Part of a small language model's weights.
Size: width 320, 8 heads of 64 (1 for keys and values), vocabulary 7947.
Architecture: LayerNorm before each block, rotary positions, no biases in attention or MLP, attention and MLP in parallel, capped logits.
MLP neurons of a small language model. Each row is named by its layer, matrix (up: input weights) and neuron, and shows model dimensions 48-303. Each number is 128 + 24 x the weight over its row's rms, rounded and kept within 0 to 255. Numbers have three digits each.
Before each neuron's rows, "fires on" lists the tokens most often at its 100 highest values on Wikipedia text that the model never trained on.

fires on: "0", " mod", " comp", "ran", "emb", " block"
L2.up164:124106140107141107154165118139096114117115158097142101127106175132107136098146122155147170112160137136067126113125115104128115153120111125133139150133121098138136136149119113114097108125129115192135087144129107197104171147150127104186142094146137131133147134126108150099075145114179164094140162152184108149129157168083110132138117131098126132145137121111136115091133130145120095117121131168147156133138091141122153140144116174137115162131148119153173182134141123078158131095154085136082170160136136133129123091111141112094099130143117114119119128174150107110147158156146099157116140153132159135131123157113131081146105156136113127121103134087125181130114142133100157146107080134163126091109152126143163113121118105076136146074124095155125082088139116154170132101116170

fires on: " O", ", O", " of H", " Pl", " H", " put"
L6.up651:136178116092102130125109143108124085178149086107101118172150102175141107109116068116143137135152125123089105130129150132136121131166105100120153147104112115150133120171109130134171094097146121137150144126136103119139118130135096113124122129158157101124152132122103120098135112144124135104129112177102107110112113121126128179127169152157148145147143110172148093154128188097145139153128119116139125152109130120099139130095151115143139120135164110130126083138107138133117130120092151120119093169112148127142083135127138141119150125128153127085133117092126146118075106126177111108107117125120123139064136165113185143071106120126097115115129080138143139103118139151104148136120125112121143109112104150090109104119161135107184104122109129170146137148116120153117174183108158

fires on: " F", "f", "est", " all", "st"
L6.up648:105165127098082094126121097145122152124114165128111111114124092144153131128185124139135156163187151130159156066141143143124169150094133119112159140099113156114112131120132127167123115143118157149127118106107171113118106173145089111149143116094113111140119103132114165162128157119082137099139129096113141127152098143156151084143130133137117084092120154137189126133125146151181125150103115099123154130114114116163099122104131121125130114147136131178135109158135133121166145105191111130096133151133136117167148124127174106132111139061108135156129130182129154148134090060086151147166144144095155114098147130149137153123143146134145093121113125118129149146143115175120098150139129120136142132086149133124097116136077160164134097157085143171146114104156108099124156138127134

fires on: " rec", "Acc", " cor", " Ne", " Rec", "| Preceded by"
L2.up1105:137098082150099103131096136145151165123109131118067144118136136156096087144068069104149131106099103163100173119125119170161107108109136103115151120128128129129097094163150136107100094122122149118147129101111110113177156089134146132113094110110128147162129135116149097136133126140078126126122147131138141112145130135156102123108143087098126131094096115173155125131119141167115109129135107089156127159142165121195173136145119088130128137124134099122135150120127164092122102087107150122143059146147060090181113156152122124173112105081105137115113104164135143093133114140154129141167139165092084110120140116121107144142105099115093121162140146089121152100118129140109158125127134133119116117118120155159110128115205119115092111086135107128096150136143131153155132128155140

fires on: "\n\n", "er", " ==", "ond"
L2.up359:140140110108147132123104154151139114139138081101147121133125113090155170114109105126138092134170107085131138126140182120115106131170120117124113105115130132105108130180121100141134135143103121099153150138088180133105144125077209104118123118105156135143113143104061101156159141103146131110112090136127115091161185120091135151174105106119137137114131171113107130107103132118117146128109097092147057137101145087176097124145123111121191135131125186098102142119158096113152124136145127134141126140136141156123147133119072129105143099129122198131144103130164127130119106120145119127110108132143104130114100122154135159107115156100089092108144133100120158134122176161131105153123114130135138074130139142107133101155124088139126099124151166123125165091107104096150130127124105

fires on: "\n", " under", " on the", " Texas", "pr"
L2.up82:132108139117090103113100111173140122129144104129127136187049102098094144139099115077129120132103145082188135110095110128127138126132146128111121161139148160138157083170105108163124108084145101115119140156110138132151140138137108148117160145102136171094104138114132120102135145091119137132164160138158146155147144099150115085143109139116162135167106141087141100120118122110124119113124127076148102096131086146159140131144112131133174084136145135089135108140106103083141168141098123158153117132171111103182134148134113131086094153096101134099153112103133111085076128119136114121117079108153150148134126175145113112110141156116110097103123148108115145137134122138102129108172164160119166145205093114118156085163135098128185111129129119113138147139109092141135172096123135

fires on: "est", " hold", ", in which", "ost", " –", " of"
L2.up1183:087139165153129151131103102136112127130136120163163146110158121087141109191106122132124127104145117127143140170094152078147151106127128115124144166096110082157178149114107089124094152157151139158144129112097116127148117137159141100164143074132103127141155121128168136087154105172171147098150084139134114110159158156139116065130091096144087152083114136131087122154148152110099137137131126127111141164134108125131106142138156112122149139132108121146161133162156102133162108144158179087104139174109180129093100109100123124131137132070118133160088131166135135133144170149128138119123143137108118104178140153112138092132119179160125118139129107107135147118122110143060141154124135112123156114076130097133130127127142095148149115142121125112119145157140126100120113131111101

fires on: " F", " f", " Sch", "f", " m"
L7.up963:144117154095129146076114156061133088128155149124109125127117086133135115151143096155155142156161145125138128127128120108121144144146088159108115143131106099156130120132141131117124150145161119111147129139175131139139152115152119121124139112129127128138124155113127119167122149149142120178130153137101146133142084151115158149130113135116126112158104081161141138132111101186189117137129104113100133142144128136126089127091142101133159091130130155182149137127100122123151098106127131132113133172090174134136132127110119159108111134117170128138107115104131093112167094162136117116173120114071175191129137090147157126072120151072124119110128106156120107150168114127111119130126124131186150097056119148139055152110142115151137111163146162119170140130128132134135151085124127

fires on: "os", "ly", "en", "ust", " champion", "lay"
L2.up7:147104143145095201096156128096127119116123097125161120157163120134161136183126148106129123140143152127108121145126171114115133167092122140129148119145143093112140146118126103157110102135137158152097164142154108163133113173095180134104084113095147108144144145115142142149162119114104181117133170126141136103102129117182126136164125135163117119149135103106129130126116131122071081093123102103099096155123135129102154135142126110127084150115146119136116083157132129069125117161103131126131149149157136176049117109109104135117136143097119149128134125146101092133113131148131104105076095136131146114126128151118131120134126104122083136111088149108112150172105145114104120073102111127107110113131093152109087146126110101139145072121103114131128158147141100145135137125126106

fires on: " '", " | \"", " Mc", "a (", " “", ", \""
L7.up712:119099099145136159149166116162118081079147135129161145144125141133133147130106112160143128130120150152089112139118150127130109111132155149131106125133124111136112124109103132145158126166139156151043137113078110108080123145144133132098123091128107146152128100108123172129135084099093099163103084150108166136110148130098126126164078114117090083174155103120137118085112131115107130160137124137149118081127110120133096108106138115150105095126083132174109085106151165150131136134145143108156134149101079117088128129139131129120138112082143135121112142103135059141141084115108116109120129090130131142140129129130102106149189154153128100111167136125134073159132124144114117132124154169141140093091148119130104127170075126132142139149144135119154136190137118122158123175117124

fires on: "v", "ab", "ak", "ap", "ik", "k"
L6.up470:130165152142166111111124138104119139112126128156142142097116155106146100108113124139112087137081094156133116121124162107094125082116159135091135108141131139113151089139141116140087125125071163108139135114154108145118112160167090108116085152147154086105158093119105119095090169137137120157161122126149159114110074129134114127126149094173124160127154139157129144106110140171117134119129126133116179133156100135130090086144150108110140139121117115165139094147103133126131112108121107134130105115165166109121141126085133174143111123097147118117172123104161136150118103134135151116145151070122109129124094114160088150120176103130129150119139119162119177152129166143147131124113162139169122121118148094133169115160128198084147147141091149093157132125138077115143142106139110

fires on: ":", ",", "ac", "ud", "id"
L6.up585:100138116114121135126180112151150098131067151143081129163143113116125160124143109144154115148134092143136135141159116138126122133082126133105167121084087104159122170131109117140113140089098098124143168137131095100081091097121148086127107109153131141115131108120126126143155090095091109103172133182163122153111107124132159144116070084120119077132166111134083142122096086107089139169127089115127176101149130112068119103098117137145136116088163121137172158122142154153143158133103118069133128070139150134116162124125128162131150125149071136127134140142169154131136108104150142153166123140087142116072131130146117136134109152120108108159107092127156161130102114098141122152125139125139121113121117163145117154172152165084174086134117098130133139130131093146138129091128131

fires on: " ===", "/", " &", " ==", " or", "\n"
L2.up1123:113148075091128144148139168099159127132102127114110144151110119137143127106130167116185128126097127126142140147122136108141144136129135073111104126150147102143080180148142154148153095137144122135141132098103126146133136115132152122126150145123126094113142142107137156143130120173079127127110156138118166151148149155120120110115154145144176105156119121105109084117151171175148129139122125135096100085153099127143103151133120174133141119163151112149103100106137112117107066134120125105160128158133107088142104122125092154094148108124127115144115102130147156129077133120161114123174115121188127082075123134104128141131101144142177124086131151126149163144115116113122114131136153097136103137150108113128129154106124111158148072119118177130125214123114135110107163096127116

fires on: " | K", "J", " K", ", K", "| K", " of K"
L7.up313:121124111096136119113109114100088163175129158122124096115146126107113119115113173144119132116133121151120150152111154164128136106131145077091144154161123134103142105162138133148108142116129137148159130117151123143103119145093118133126078116163174138165117146146111123162158085157161070153111126090162108153116141142099166121116104146136146148120110122117133138141111141190140136142124141140106135111122169097125109166155158113097145138097117138167109102167120110125133147137159142083122107156100174125172112182115123112140120129128149184099086113121125148147143154132116187143139141128134150083113170139166140132092120143134078075147101121164097105106132171160198135109128131123156122115104127108159130085128124147116163107163123140148120164126132117110113152118091107

fires on: "M", "m", "-M", " \"M", "om"
L7.up1106:127097110147146079118108118139162059115171158120148146119102081093143128122137107097117121120128177126131114106104130115098178078156131089075154164160124089104112138094128114133153134136111135134094144110123166170146183143143152137158090141098149166149131102152141158089139152119175126153141144093100132153140139117144125121130114117123136140136137119143141160100129126132095122096113080106122142159132119134154105093150084142135102114172133148160125124098154146129109147167123124104096079131106112131131139129146120144118172154150152134160129112140129133148167108130140125083146110099132103135133091123148142087093152111150131155170143107145113112126116129165106118128166127125167106060147147098160082142105148126145145147123111161140105145120124152115119122112126126

fires on: " r", " arr", " gu", " my", " in his", " Vol"
L2.up293:166126150163110147155129191110149132131099151072166159101131146167097098116146120115113150118142134137115094153112125130122139134162186132108113134164121125128100108123100132120137136156150095111126118110150129105105172114069142146165108089136067092145074115100140158186134141174124063109141129123105130146129103154183115127111131156127174127124180077110123122106133088111105130121129106131142150113106114115117166121122118140195109156151140113107081147119152129142148127158129161147121149127141079130117105143133178092155143112147147136135124122129134127148140143114077161096138168145127061096083144167127167117117134121108147128126139154123126162088148135130146135120123150095184144129133136112144110122145127119105152143144137141111100117124146112117129087129108106

fires on: " As", " as", "as", "As", "at", "per"
L7.up676:046113114140125097156151113111140172143143113122127107119056151106118141139112125134136142123125130131117120095164123123150181137106107154136097102113170109118108161162119138139124145140114157139117147140123105164128145098115089123093139086150146102161138112112138112101147122127147127141101109136116084162094097158127123141102109131127121167121092113132157170114131097110121089085111135121137164101136138101123169085127131153118135126115104141106150097101135090096175156118112139148107096128140102089132166130136161137177136138126113123119169139127134162099138135092132105118134144138143069139151171126136128118130104162134131111117145152125130152114139150125120153114090137129118100152129107109131115077097109149089160113112131062132115099065161112150143148151119142

fires on: " te", " sub", " dis", " ne", " Te", " et"
L2.up462:167150143143086152113127128141160122181123061133130128130116167109128142114163129175119150139129119183151096147163131164169099110131171145107151111110101100092133159133111123102166133145141107093125108105098131122194105133173077103109132138150131112095117130120111148090134115194129107152137089142128121158092128135148093117119123118133123121100122105189093119094120130150154107167136129103142128099109133113114140148142102100135122099143104114118102164102167088097131123133117137140095132150152101100109164152182149136111144136116121121145149145160151153118085108152147159138156110107120170099140109158154132176128129136136117135151150159133138129122178131134101143128128126128129129135118107107169090114129123148144157136131124089131159137151087152124135155127122128

fires on: " | L", " L", " min", " (L", ", L"
L6.up1189:114137053135147149086092139062149125102106147081153130160120160111154134122147124172172150082141093105150120134127157109146150139140132159148124125109093140114129127165160107135178145162129179147134097111114120108148115132108141105144155158118148178084104110146096123129107105128130133120092116141154168121155143103101136134133119133125157092149142073128127138116113103178127172144102164106135135137089121122090142150113128126078143125108100159133117084169126133104108118122139112100138125164120112136110146137174129143142136176102113085152121094106116172121072119143156131134117068148119154129132165132117108165145097128137160131124172109142125145159080117140133136137117120137122126129169162113163159105120112126130125161107184124135075153109150102131165124094097161

fires on: "ang", " are", " in ", "an", "==", ": "
L6.up1130:121147140123108117152148145115097157126163119103131132133110139129168130113104131149094131120103165099174106147158158154158182070110085162125119145142155175131123161094102138122105134111109147126096164140087136140175120109120132084107139103162096115115115090097144165142105132092114139101115154139144084124099134125129156123142172150128133107147123114097179115161185153109159108150127153160095113134094133123144103145136176120126107143109133117154122074146159167123146146154139128134186075145118081132142083127135131121124116141156165127133131115132123117115104109150143100123133125142078103134117121126132143116189167117174124138089153140103131147116109103103110169171096145115160113132120107128101106131094127125120130155058112111121122094106144109137178161114075087

fires on: " v", " dis", "is", "man", "as"
L6.up898:174150119124092132119132098167102115147126099120114131125128171114129141159146134128173102111118113136155130131140139167130135105133128118150136123117114088140129096116128105157106112085170132126167143096126131116125188149131181138143129113153098120112116120093092093119127113135131105139144153131147140159112140135155147095151141085135155153148129136138095122070092144166133103130161136182121115122169101099126148118074106152137115138120097098120106128096103120149103170109119165141145141144166176109118072205103117112119154108137162143152127130121140098127136146088140157118139101175166137134133082119126143080179128115143116105133151129127155126126131111144112200123117093155148115073116140125107099096110151103166144144165080132105128131160122132149177125127128121

fires on: " P", ", P", " | P", " of P", " and P", "- P"
L7.up194:114098166097120134138137108111130150081138121152161134153130098134110116122106115114123127120171128141174141114111076136122100151111123121131139111097071145076142157127151132154155117164138143110133150159128135105130162117146116111183143133143140140144146123169102139129136163083116167095123110153111125174078104109098120106126092147142167132125132115110151155078107163127109120135127154157132079180125151138158157094145124155126117134115160160139156131114133121094107148167181060118124127128105120105074155128145157157065125138142104122117133127106122116118120118136100160131100142180172133103130126096107165128106138163149112130143149095108091132122119137119129093133136109137163120113081127129131109128114129123127142147085114133108102127148104142169105174111123115

fires on: "ar", " ar", "\n", " Gar", " Ar"
L2.up144:101072150142136164110094135153105124133105121118111113156118150126117136128087134125169140136153114152143108152142134164120143085117119101097142123136100135210136147136125149143149090167122118125142131067124124139147083132093159128116122142152149105122105151150110126116082121134140102158132086112146128094130162161142108165123152148128140136102087110117142106127130115125144166130106145130117129114112094144129134149140143130135091048123165111115152161109085114081104130103131109090166088142124100124128142140095161115150123095132120123134170179142106176107118168100143175117121105120111118115200118093131099156136112145149114128146071182139120163135115131144159124149141129136103154093119094172150136107137077176183109111127089142137145170136150118133093119124117124

fires on: ";", "ol", "\n", "|", ", and ", "; |"
L2.up595:119106114113084141113114143129144125100120140130120128113123156134107123128134137153098096110109102163128121140060077154099093129131173112112155132109144128187135189125127141123129095122111171121088142134134155116096080184123151113101107126137136142148092111156103126094099148125141135111158119130182122099091099166130137133070108121146088138129143133125146125156160143151097114146126139177130129091121110128099127116141144131119137143126157135143105137147162180107112112199093077076128124126151140122133136137100111136115163117128127161104101098131137130144122127097118119115157159120124105113149109168174097126140106140121120107114122135159108192123141128130164141168110137121103134166125136138065150164159107124137120145123119137076162106139124121119138106111136157

fires on: "h", " H", "\n", " O", "av", "u"
L6.up318:148123155102121122145133126120126130132135170130130138142148131158175134123146103168089150130153130097126119135166162095161107168102140096152098093162125118105139138105147154122151119136133135140173148162124108133128136130136117135146070116115131110103156118118071172134111099104097145188178099178162163136107146114082155159130165082167147129136092161133056121110141125158145105121127129131159105142119163144115105172107114116108140055127140148159137135093092128098131111168147109135104143088118096158126101087143137109150162158138137138103152120112156109170118106162160102097113135147119134162114122173126127111104125101154108135124123147085136116116118111128131166125119116094069139104142093114110128127103159087127137148157075134089118162110112122109146111153132125

fires on: " \"", "===", "==", "-", " not"
L7.up212:114124096152150140152108121146144171094084140054129159099111125142155116123160094142105129172109149152150159170096129132172156127104103137137101123106124131136126041124161071150087153170166125125130130146149104127127131119127128132135151105109154114103132114125131056126174121116098106150193142114076143142124122142138146123129119146118145105161130119091134110115117145149160165106121093126094165106085112153134100115148120168138127125152154103134100109123137104115147142096123142107159092143125146162125140139127136137097139117120104157151132117078107112138074132123125099097106153132099133111130166123158134086107131131140094117134133135101124132122152138084160188141131104143113115085100162128120126176137170166106150128151133126121135107119145112155159147147131096

fires on: "\n"
L2.up518:131122067095112110114107100122132121146141110114096178163103150136134141149112142153106110175146099134118135125159062108177164135134132128151119187150155158154099138126157151141126123153142121120097105132053099133128127137048135129151113130139128126136136128107107090148111150118134132122153123136117082157111131109145106128110154135116099126132131162136112132129147102170054134104096136142143082157133105087150124156139108130144134092174121118166131134147134111109116121114137140142126123136115114122108131126138147127105099141152126118163152130165149193095103109124088129149088128086130146153116121128114144116112100144095110117102108140124157121101091129088133118135183134130113133123088117109177186128165120152158141106115119115115142130106107131096101130091093154

fires on: " re", " co", " non", " San", " joint", " non-"
L2.up342:142140129129124128094145144134133152141131129072147167074112143144183167113150135152091094127101158152119137137142131111142126127110157141128097130163098193106154124156147188096129120113110133122108150109120119155133115122155112102117108100126149116158143137144166183112119108088127147122151108146138123139103153131119139156135107155134117127127162139132141152119148153101127130145106118133091132107103109134133191119145126130136153124150072116085117134177136140136201136151109119143112159116157106113139126136092121123089119170126165160152072123126158077128135120125128077131111126128073124111102159152050154113134149118124155171105084176121101148129102106123171173153164106159136166111117105162107148158116152171104114140145122134103127108161103118143125174131154126

fires on: "ak", "k", " K", " | K"
L7.up471:104143111119141112092131123107158127129077146059124134104142162148143108112107134100116155150119125116125086114136142157115119120112144128098103082129172116109110138115154152110177127114128150094114137131124102096123139119132105112144106124163128087160123156110091134103141123108156096156131116141083153117112121110099141141119098136140111151114137072095135090128137149130129130143084059179133121144065106135155125173125185127171145132172126127142086107149106129178158156148099133096108135161099152117124143135119102154133119113098132136126130120140153172168136117133121154103131070099150106157118104177157113135148151110193110105123110087159129179151100149110186143140120155130149114126126154118134134106102123135101122153156112100140144175122136124177117134162107116

fires on: " World", " city", " town", " world"
L2.up978:135122137113112131159172143125118141108122159112135151159138119124114092152105156104078107081148166145134131101123115085127170178178141090128125176157142105090127148151162115102089096147146151103143123116126165136102130148107126150117108078132116147141126156139124128131143106155133138100124156141155136088117112166147128153114098115087086130119097161104093122161134122136099156078146125083155132148102109157166159163117187155149145169104123121118136169122126157159136121164114133105123176138108169154130123147110117131118145131129115106107120100131124140124121115175143086113138128115102115148110181116149120144128152125107159139158178115139167142141134146139122143100166138165134116115146093181136133134128137134108130097079129098122142203094086134135126132127117163

fires on: " J", ", L", " | L", " | J", " his", "- J"
L7.up671:118146096116144116119108110137145152083108122138124137157090131120111150149121136159138118112142142112145105158090149101131118122158177093098132151097114096151119151137094097099099139161128142141159105146128141068111094180135111174160124142156111125135107101109128145138162120152112137106108112113144140158143155132074145157087138139131130057127089111105173148120135111109132089130112148123126183122122149134089135147119113097096107127071068115110125135103121122155189177148168078105120132099115108105129157145157129122109121111125150162144147142152099166169137152146131133145109143176088134147140157114148114160163122116143137070092120121138114086137145173161121114173095133132136144081116108128109172129112164094077173101106130109134112137134150148124139125118151130

fires on: " '", "s (", " as \"", "'", "\n", " | \""
L6.up85:102098089114160126110136159136139099142140149114133117151134127182091111121090086107147163141123092117107101095095145100120115129129144114151130167113144093141124081171179157120111157160112143139068104157166135120095126121136133130110116156078105130142160110134106120106075115114099158165144105172120157100175123099112156145158132136143155137138135167115107192100119153171146125151091141158144152097084143102135165136106122105130160138095135127069136119110103119117109131098186130118161150139104130128131098181133125083129170141144109129119125079103137148086113131154145138115131141155135162129155109135180066095137149152152155127132168150144124073121092144090112153131135108113070112103136092116139131110140116122137097121145138127152135120141127131111152131140098121

fires on: "–", "2", "1", " D"
L7.up513:149075129120082118126181133149121111131104137160101178147147134128151114161130128113133150096167116173139116162132111125120136125098145135178114158087136111132096144145166131133092157112175168113142108132172089092110117131153114139111087145128101093101147130137122117139166110083150161146122141145130142100116158147098145124118143142131121137161139077128108131121094102140138093114144137116151142153105128103151129113145114151184136121145095107129106166147062143155139143137124141146093114118153115113153130101132161140128120128156097145101133159106110128126158125083074083074154133088130077129161161156127124160150132117155148083107113151136115099080100093146166144119156154156125125154131128123154107116133137133126167141132100112156112140136108113079172143138114087

fires on: "==", "===", " =="
L2.up364:129105151092135102132140139105114130144189153108105134175118138144156080168127104131129176116121112110174118189134130122160119132184102103130117143123155131109106076147153121126128116145154129136137165157132100148092142093128115101177129128129140125119117107113149137127140115134138095185135103138163118127126151087148163113132154162112142159116152120114167124135126109121178140116111112146166116128100131182153122147114127153151124157145120173127116130122119128115108119131133128126158154100107124104125100156112143103111151104098126171168100186138124120122096114099131124116120110118139138163129175139130177103116170148105136155138117109158061124145128113110168140136109145103118115113146133119106067117147135096117158130153087178099100137160129125081173117135096068

fires on: "\n\n", ".", "\n", "%", "|", " every"
L2.up477:127163065093113138166153129117126122135129106134143148122116123065105078070116117143107129104140079154106132113114120130153149149105157096136118097088177144133155096159092145136141159069139155088128117133151150112130143132159117102126133117093140138093111173156128130130125129095135162124139060135141103101092123147184149146081127118129099140116089121110159123130112134164109154163103117149100157108122136128115095134154122094082138137141134119114169118128122163156098118157117147152136128133154116088159102188079103125123165131122128116133134132091137097135130102201101104112122113143123085126131118132158144113106157091082132124143143091125128145162170155156120096139141131099112113162137121142120086150115093185142162089127110170093105165133110135128126139122116125

fires on: " (", "-", " re", " \"", " comp", " '"
L7.up648:113130086137125111123184159117136131110155113125104159132098144149112143137095169053125090106086150134124120117130121097155152081105107095099127149138124086136075104115109124148146095143197113142138131140127134153108176135136065118126131102108106100128130127100124107095162131078159080128138131115166131113118136127082132124136150125121158104149145150121115129128118127148134125143129107156138113150182094103111147081140107134117136105151162133134102127107143078126144141114101117101139120153122153136142139139089118133113128160124135148129121117126137147124171119119123136095149117158180129115126157101132127115131167127162105140153122133116099133170092122144100125150149139138148186120119150089129117101123142173140184140104118103112103195147103136150120125139131164

fires on: "1", "ivate", " Liber", " "
L2.up898:120124137129179171100121160120142126101143128134076114136120112162100104099112116123151141132131135150138092156134131128094152094148121132129097062127140127115083187152132112137055116124127084117093129100151116067146136119150149118126119137154078117140158137147159125114134145150126078153121082119127104156171161166149130150116140139176145126139119139137076121155153132110112143163113127178097127129109090160108127144163146146123120145138184171082184167116122118112147105133158095163138107118124150122133161156110155133142140139114138172168106123103129140177093109128118128065128120101116113142110105132108099133163108087167133124133158147162074109129151146136134146096135119111123125124141102116095112100130102120162116139111142182125110120126136144137140140165141127

fires on: " comp", " Comp", " gu", "0", "6"
L2.up297:154137144128112193164127083132126137123093140102113124110105140116103093129140152149117148135115139173102144127107118113126145178125135108151152138137095177130126109103080125110116125108115160125122105095142116140125103100125141131118102131101105103111142112129133148098102105125127149118121113144092086100115157135112100157156148134182155107128163108134133140126133124160133127125123128139131122181154116083113086139172137135146118087096147175101118176112142176137119152100132152136129143152143151156158150099084136119132107116134134159160091102138146141125109130197095152158130127097097134097152170137155140086156093136139147141178123116112093154134140136139156172135126109103110069128150138152137117072103144110118151078071139133116102102151145087124135107155091141

fires on: " W", "-", " w", " non", " non-", " broad"
L7.up1219:140170089128130115125139111151170126114137098108139125107112129101144124125139150115106137188127142113134157074131142106128141122140088105118128172136087110206156151128091157130117115137131142158118131113157162147113144098104098079141133114132120120159139099113125139145128147106102140141160120137091133145163099124164124125110118116177114160123124170120165140168147125133150108109155134134132126108170124162148115128128130096106081138192132152156104086105151152128139100125113130148122158140160074116141088097086164118121132138143172152089093136135165079111126119131150108155120161103108120147120147134148128132100156160106148167085137144136129158072140096116159076110145113176156120098143107153159082103149129146117122079118101097132178112103133154160113116162136098

fires on: " b", " co", " Co", "ing", " co-", " | at"
L6.up1178:103160093128118093126146132138154101111142105153091157107089174108089131163126171103112128109147112110208156137139150082082094130118104111144189130123149130158127118154087109123131127116188125134091093131132119161143137104113139109080127129091118127155152152100097131110122119145137128133114100123110136089093120082092145112112120151137172069156139123131088158124095119144146153119087176123114155131071144132188117154091155147118132141102135119120107065139126155134169154144139133150147126152164169123158139145134114165117127120172110131131118133172121117132128107133113123140107124113140146136124131116117101135091160145152087117131104113156148140119134116160120137133136160110154185113162126139088155164124143131124103114100120172119134099130083128106122128133149123

fires on: " work", ") |", "\n\n", " follow", "ical", "=="
L2.up636:126135142119146150153097099155118111119105146103164164146162119112088137105129085138114108137130129164119145134137149105089140160121104166115174136130151123137103138120126106147111131112133146069118157141147141113122152122115139120118123142119125115110173119124131150127156111113119137121157154165138093140158124089164167111097152098152142109097138086126088139147144157155145136166179094109140124117093146128132135182117125146135112106110156094141131126161146120111109165112157136083085128089144101110134048165117153124119115096136172147144145111104098134162111149122109095129176148151133126158132137173128127134111142087147108146109121119124157148138114109123135131109125093103171123051108166131138144096163111120107169138106081126124173118121179140076088130102131085

fires on: ", the", "'s", " and", " was the", ", with the"
L6.up421:125107104073123081120114115106083154127138111132120103156169162147127107134116081123137125153133142165153121168122145161149171147123130136113087146130156142147123136106132173111112142100073174132126107101141139134120145116153088152119110108125092141156122154127103123134133127129137125089113140127134137109135105113099134139114123135141156153115140143121154130137187130117139145125130141149163147123108131124182139098158129139161108141176130135142171116183178120071155141126121154162118138109155126141143148165138117151109170112083161141089119132077154118139167141123189100188122126145143133138105116099146156143101113118121153151135123131119112133136120149137116190151116113128104137155111140166130146116132174107137114102114076178091092145119100128137138127130082112

fires on: "or", "ru", "ing", " Mor", " Par"
L2.up1023:110151143111142106128123136165143172087119135118156090103124121159133121102162164142114137163145151124141150108150142084103129123107161131151170119143087081152113170127117146181103128142126086161130105106125127165111140199138191132112107141143076134113126147141117119096126114111140192191138134119110116137093127117137127158132105133122095125128177151115102136175137150155134126139105181127119144129179081110088119116145137132135149151124152123144120125154120132106109127125137123153075115121169150113127166108102142139111140144111124165131135126096156140100097133106154098107110075079162138106138122131138142108104117159109101134106144145130156116152115123126148109119120124120088144114137119143139103164115103163128142141094122152141147116151125082101136119123119143

fires on: " Al", " al", "Al", ", Al"
L7.up1020:112108114093138120171136153165112141127175123105089127177155122135110173147106129116112105170099121103098086187125122136136136131137156134120127152133167125151136075114125109141137121115177111115103139141133131134136129148132112099104112191119118117137138134136126096120124152131096118142142092092125107108147105119084140142111071154130138101143099178126118115136121161158135117130176082110113126164136118086079130126121115116141144101116131116126125130098154157107155120119123122136111150153157102092096124159127125115141132094143144130159136094099128179147150145117181190129158106132169083144125143118114122099107135153154142123135152114124092154086107137119104148122140123157120131087108127136101158043133121090118144094123142078127112107117156120121157117127111140

fires on: " act", " announced", " called", "ask", "ounter"
L2.up239:101153132134144102120139139161138103072159071111141153147101167141134131101129138146143105134094126137108147129099127177202121136095153136159126110154120120103141136128131145141132126107117164114125178144086111135089114182101152108109127148158130125169114120115119119119153095150123166113139112147107186128146140142115113070102125111145113131103105141112113117142135108102107133126096190135100162160117115160164181117093114066148142126099138110120124156161127129140126147138146086125108093119130114105165114100114121148100097173114139120141103099136120110148132138125129117134132099124156080109122162149134141130145125154114127121128131150124068134116093087119098206146144138110136150125109104141073124119129147138144077133141116104102166111108098143153110159106128160

fires on: "or", " Mor", " Nor", "ur", " K", "ad"
L7.up1136:113140122100095123111125117096150160131087134139089075115096120176174132146137149132132126190119127122161149134135131107085137142119154162135148129133074060110119132135119059111085122091144167152146113113125122154133107123139126158178087113141133131131142138164117119125111092138102111150154122135125109178145141125144075131143125123105140098147145119123132178150133138122149103102098133090131121117104138143101105124126118172095110130170153066182129138112134116105138119156131121125106152105092118132138107135139152134110137121102098096134088103135157095087147098101193114157156088108134090161129134128136115157198131139121096103115126110098131154132116146135095105129116117145164118150105131104088097083134133133131138153172105135126131144123138123082142089134152123

fires on: " (", ":", "-", "h", "'"
L6.up259:172164107166154144086151128055120205115166163138165125165131122119112133178146141107119113157137119151117110145124148131163143112085161142128147176145099133143122098141137132135142099138159124123118136153109110122083123118140157157166123108136113117123112101129151135088113090116100109076153153135090114096151138149139133151170175094149191132131118122148111115108123158153126089138076124125132119120130129158142136078153160140112108113131133136162158141152090121145155138145101142145111126116167169126119075138101096147148122184151144171137097094106174128120136120103158134145125128137126158175097125123136110098119134132129139181139127166126107102170159135125112161126164146138142144076129105111131095115143110135085127114160115120148163120143133108158097103115132118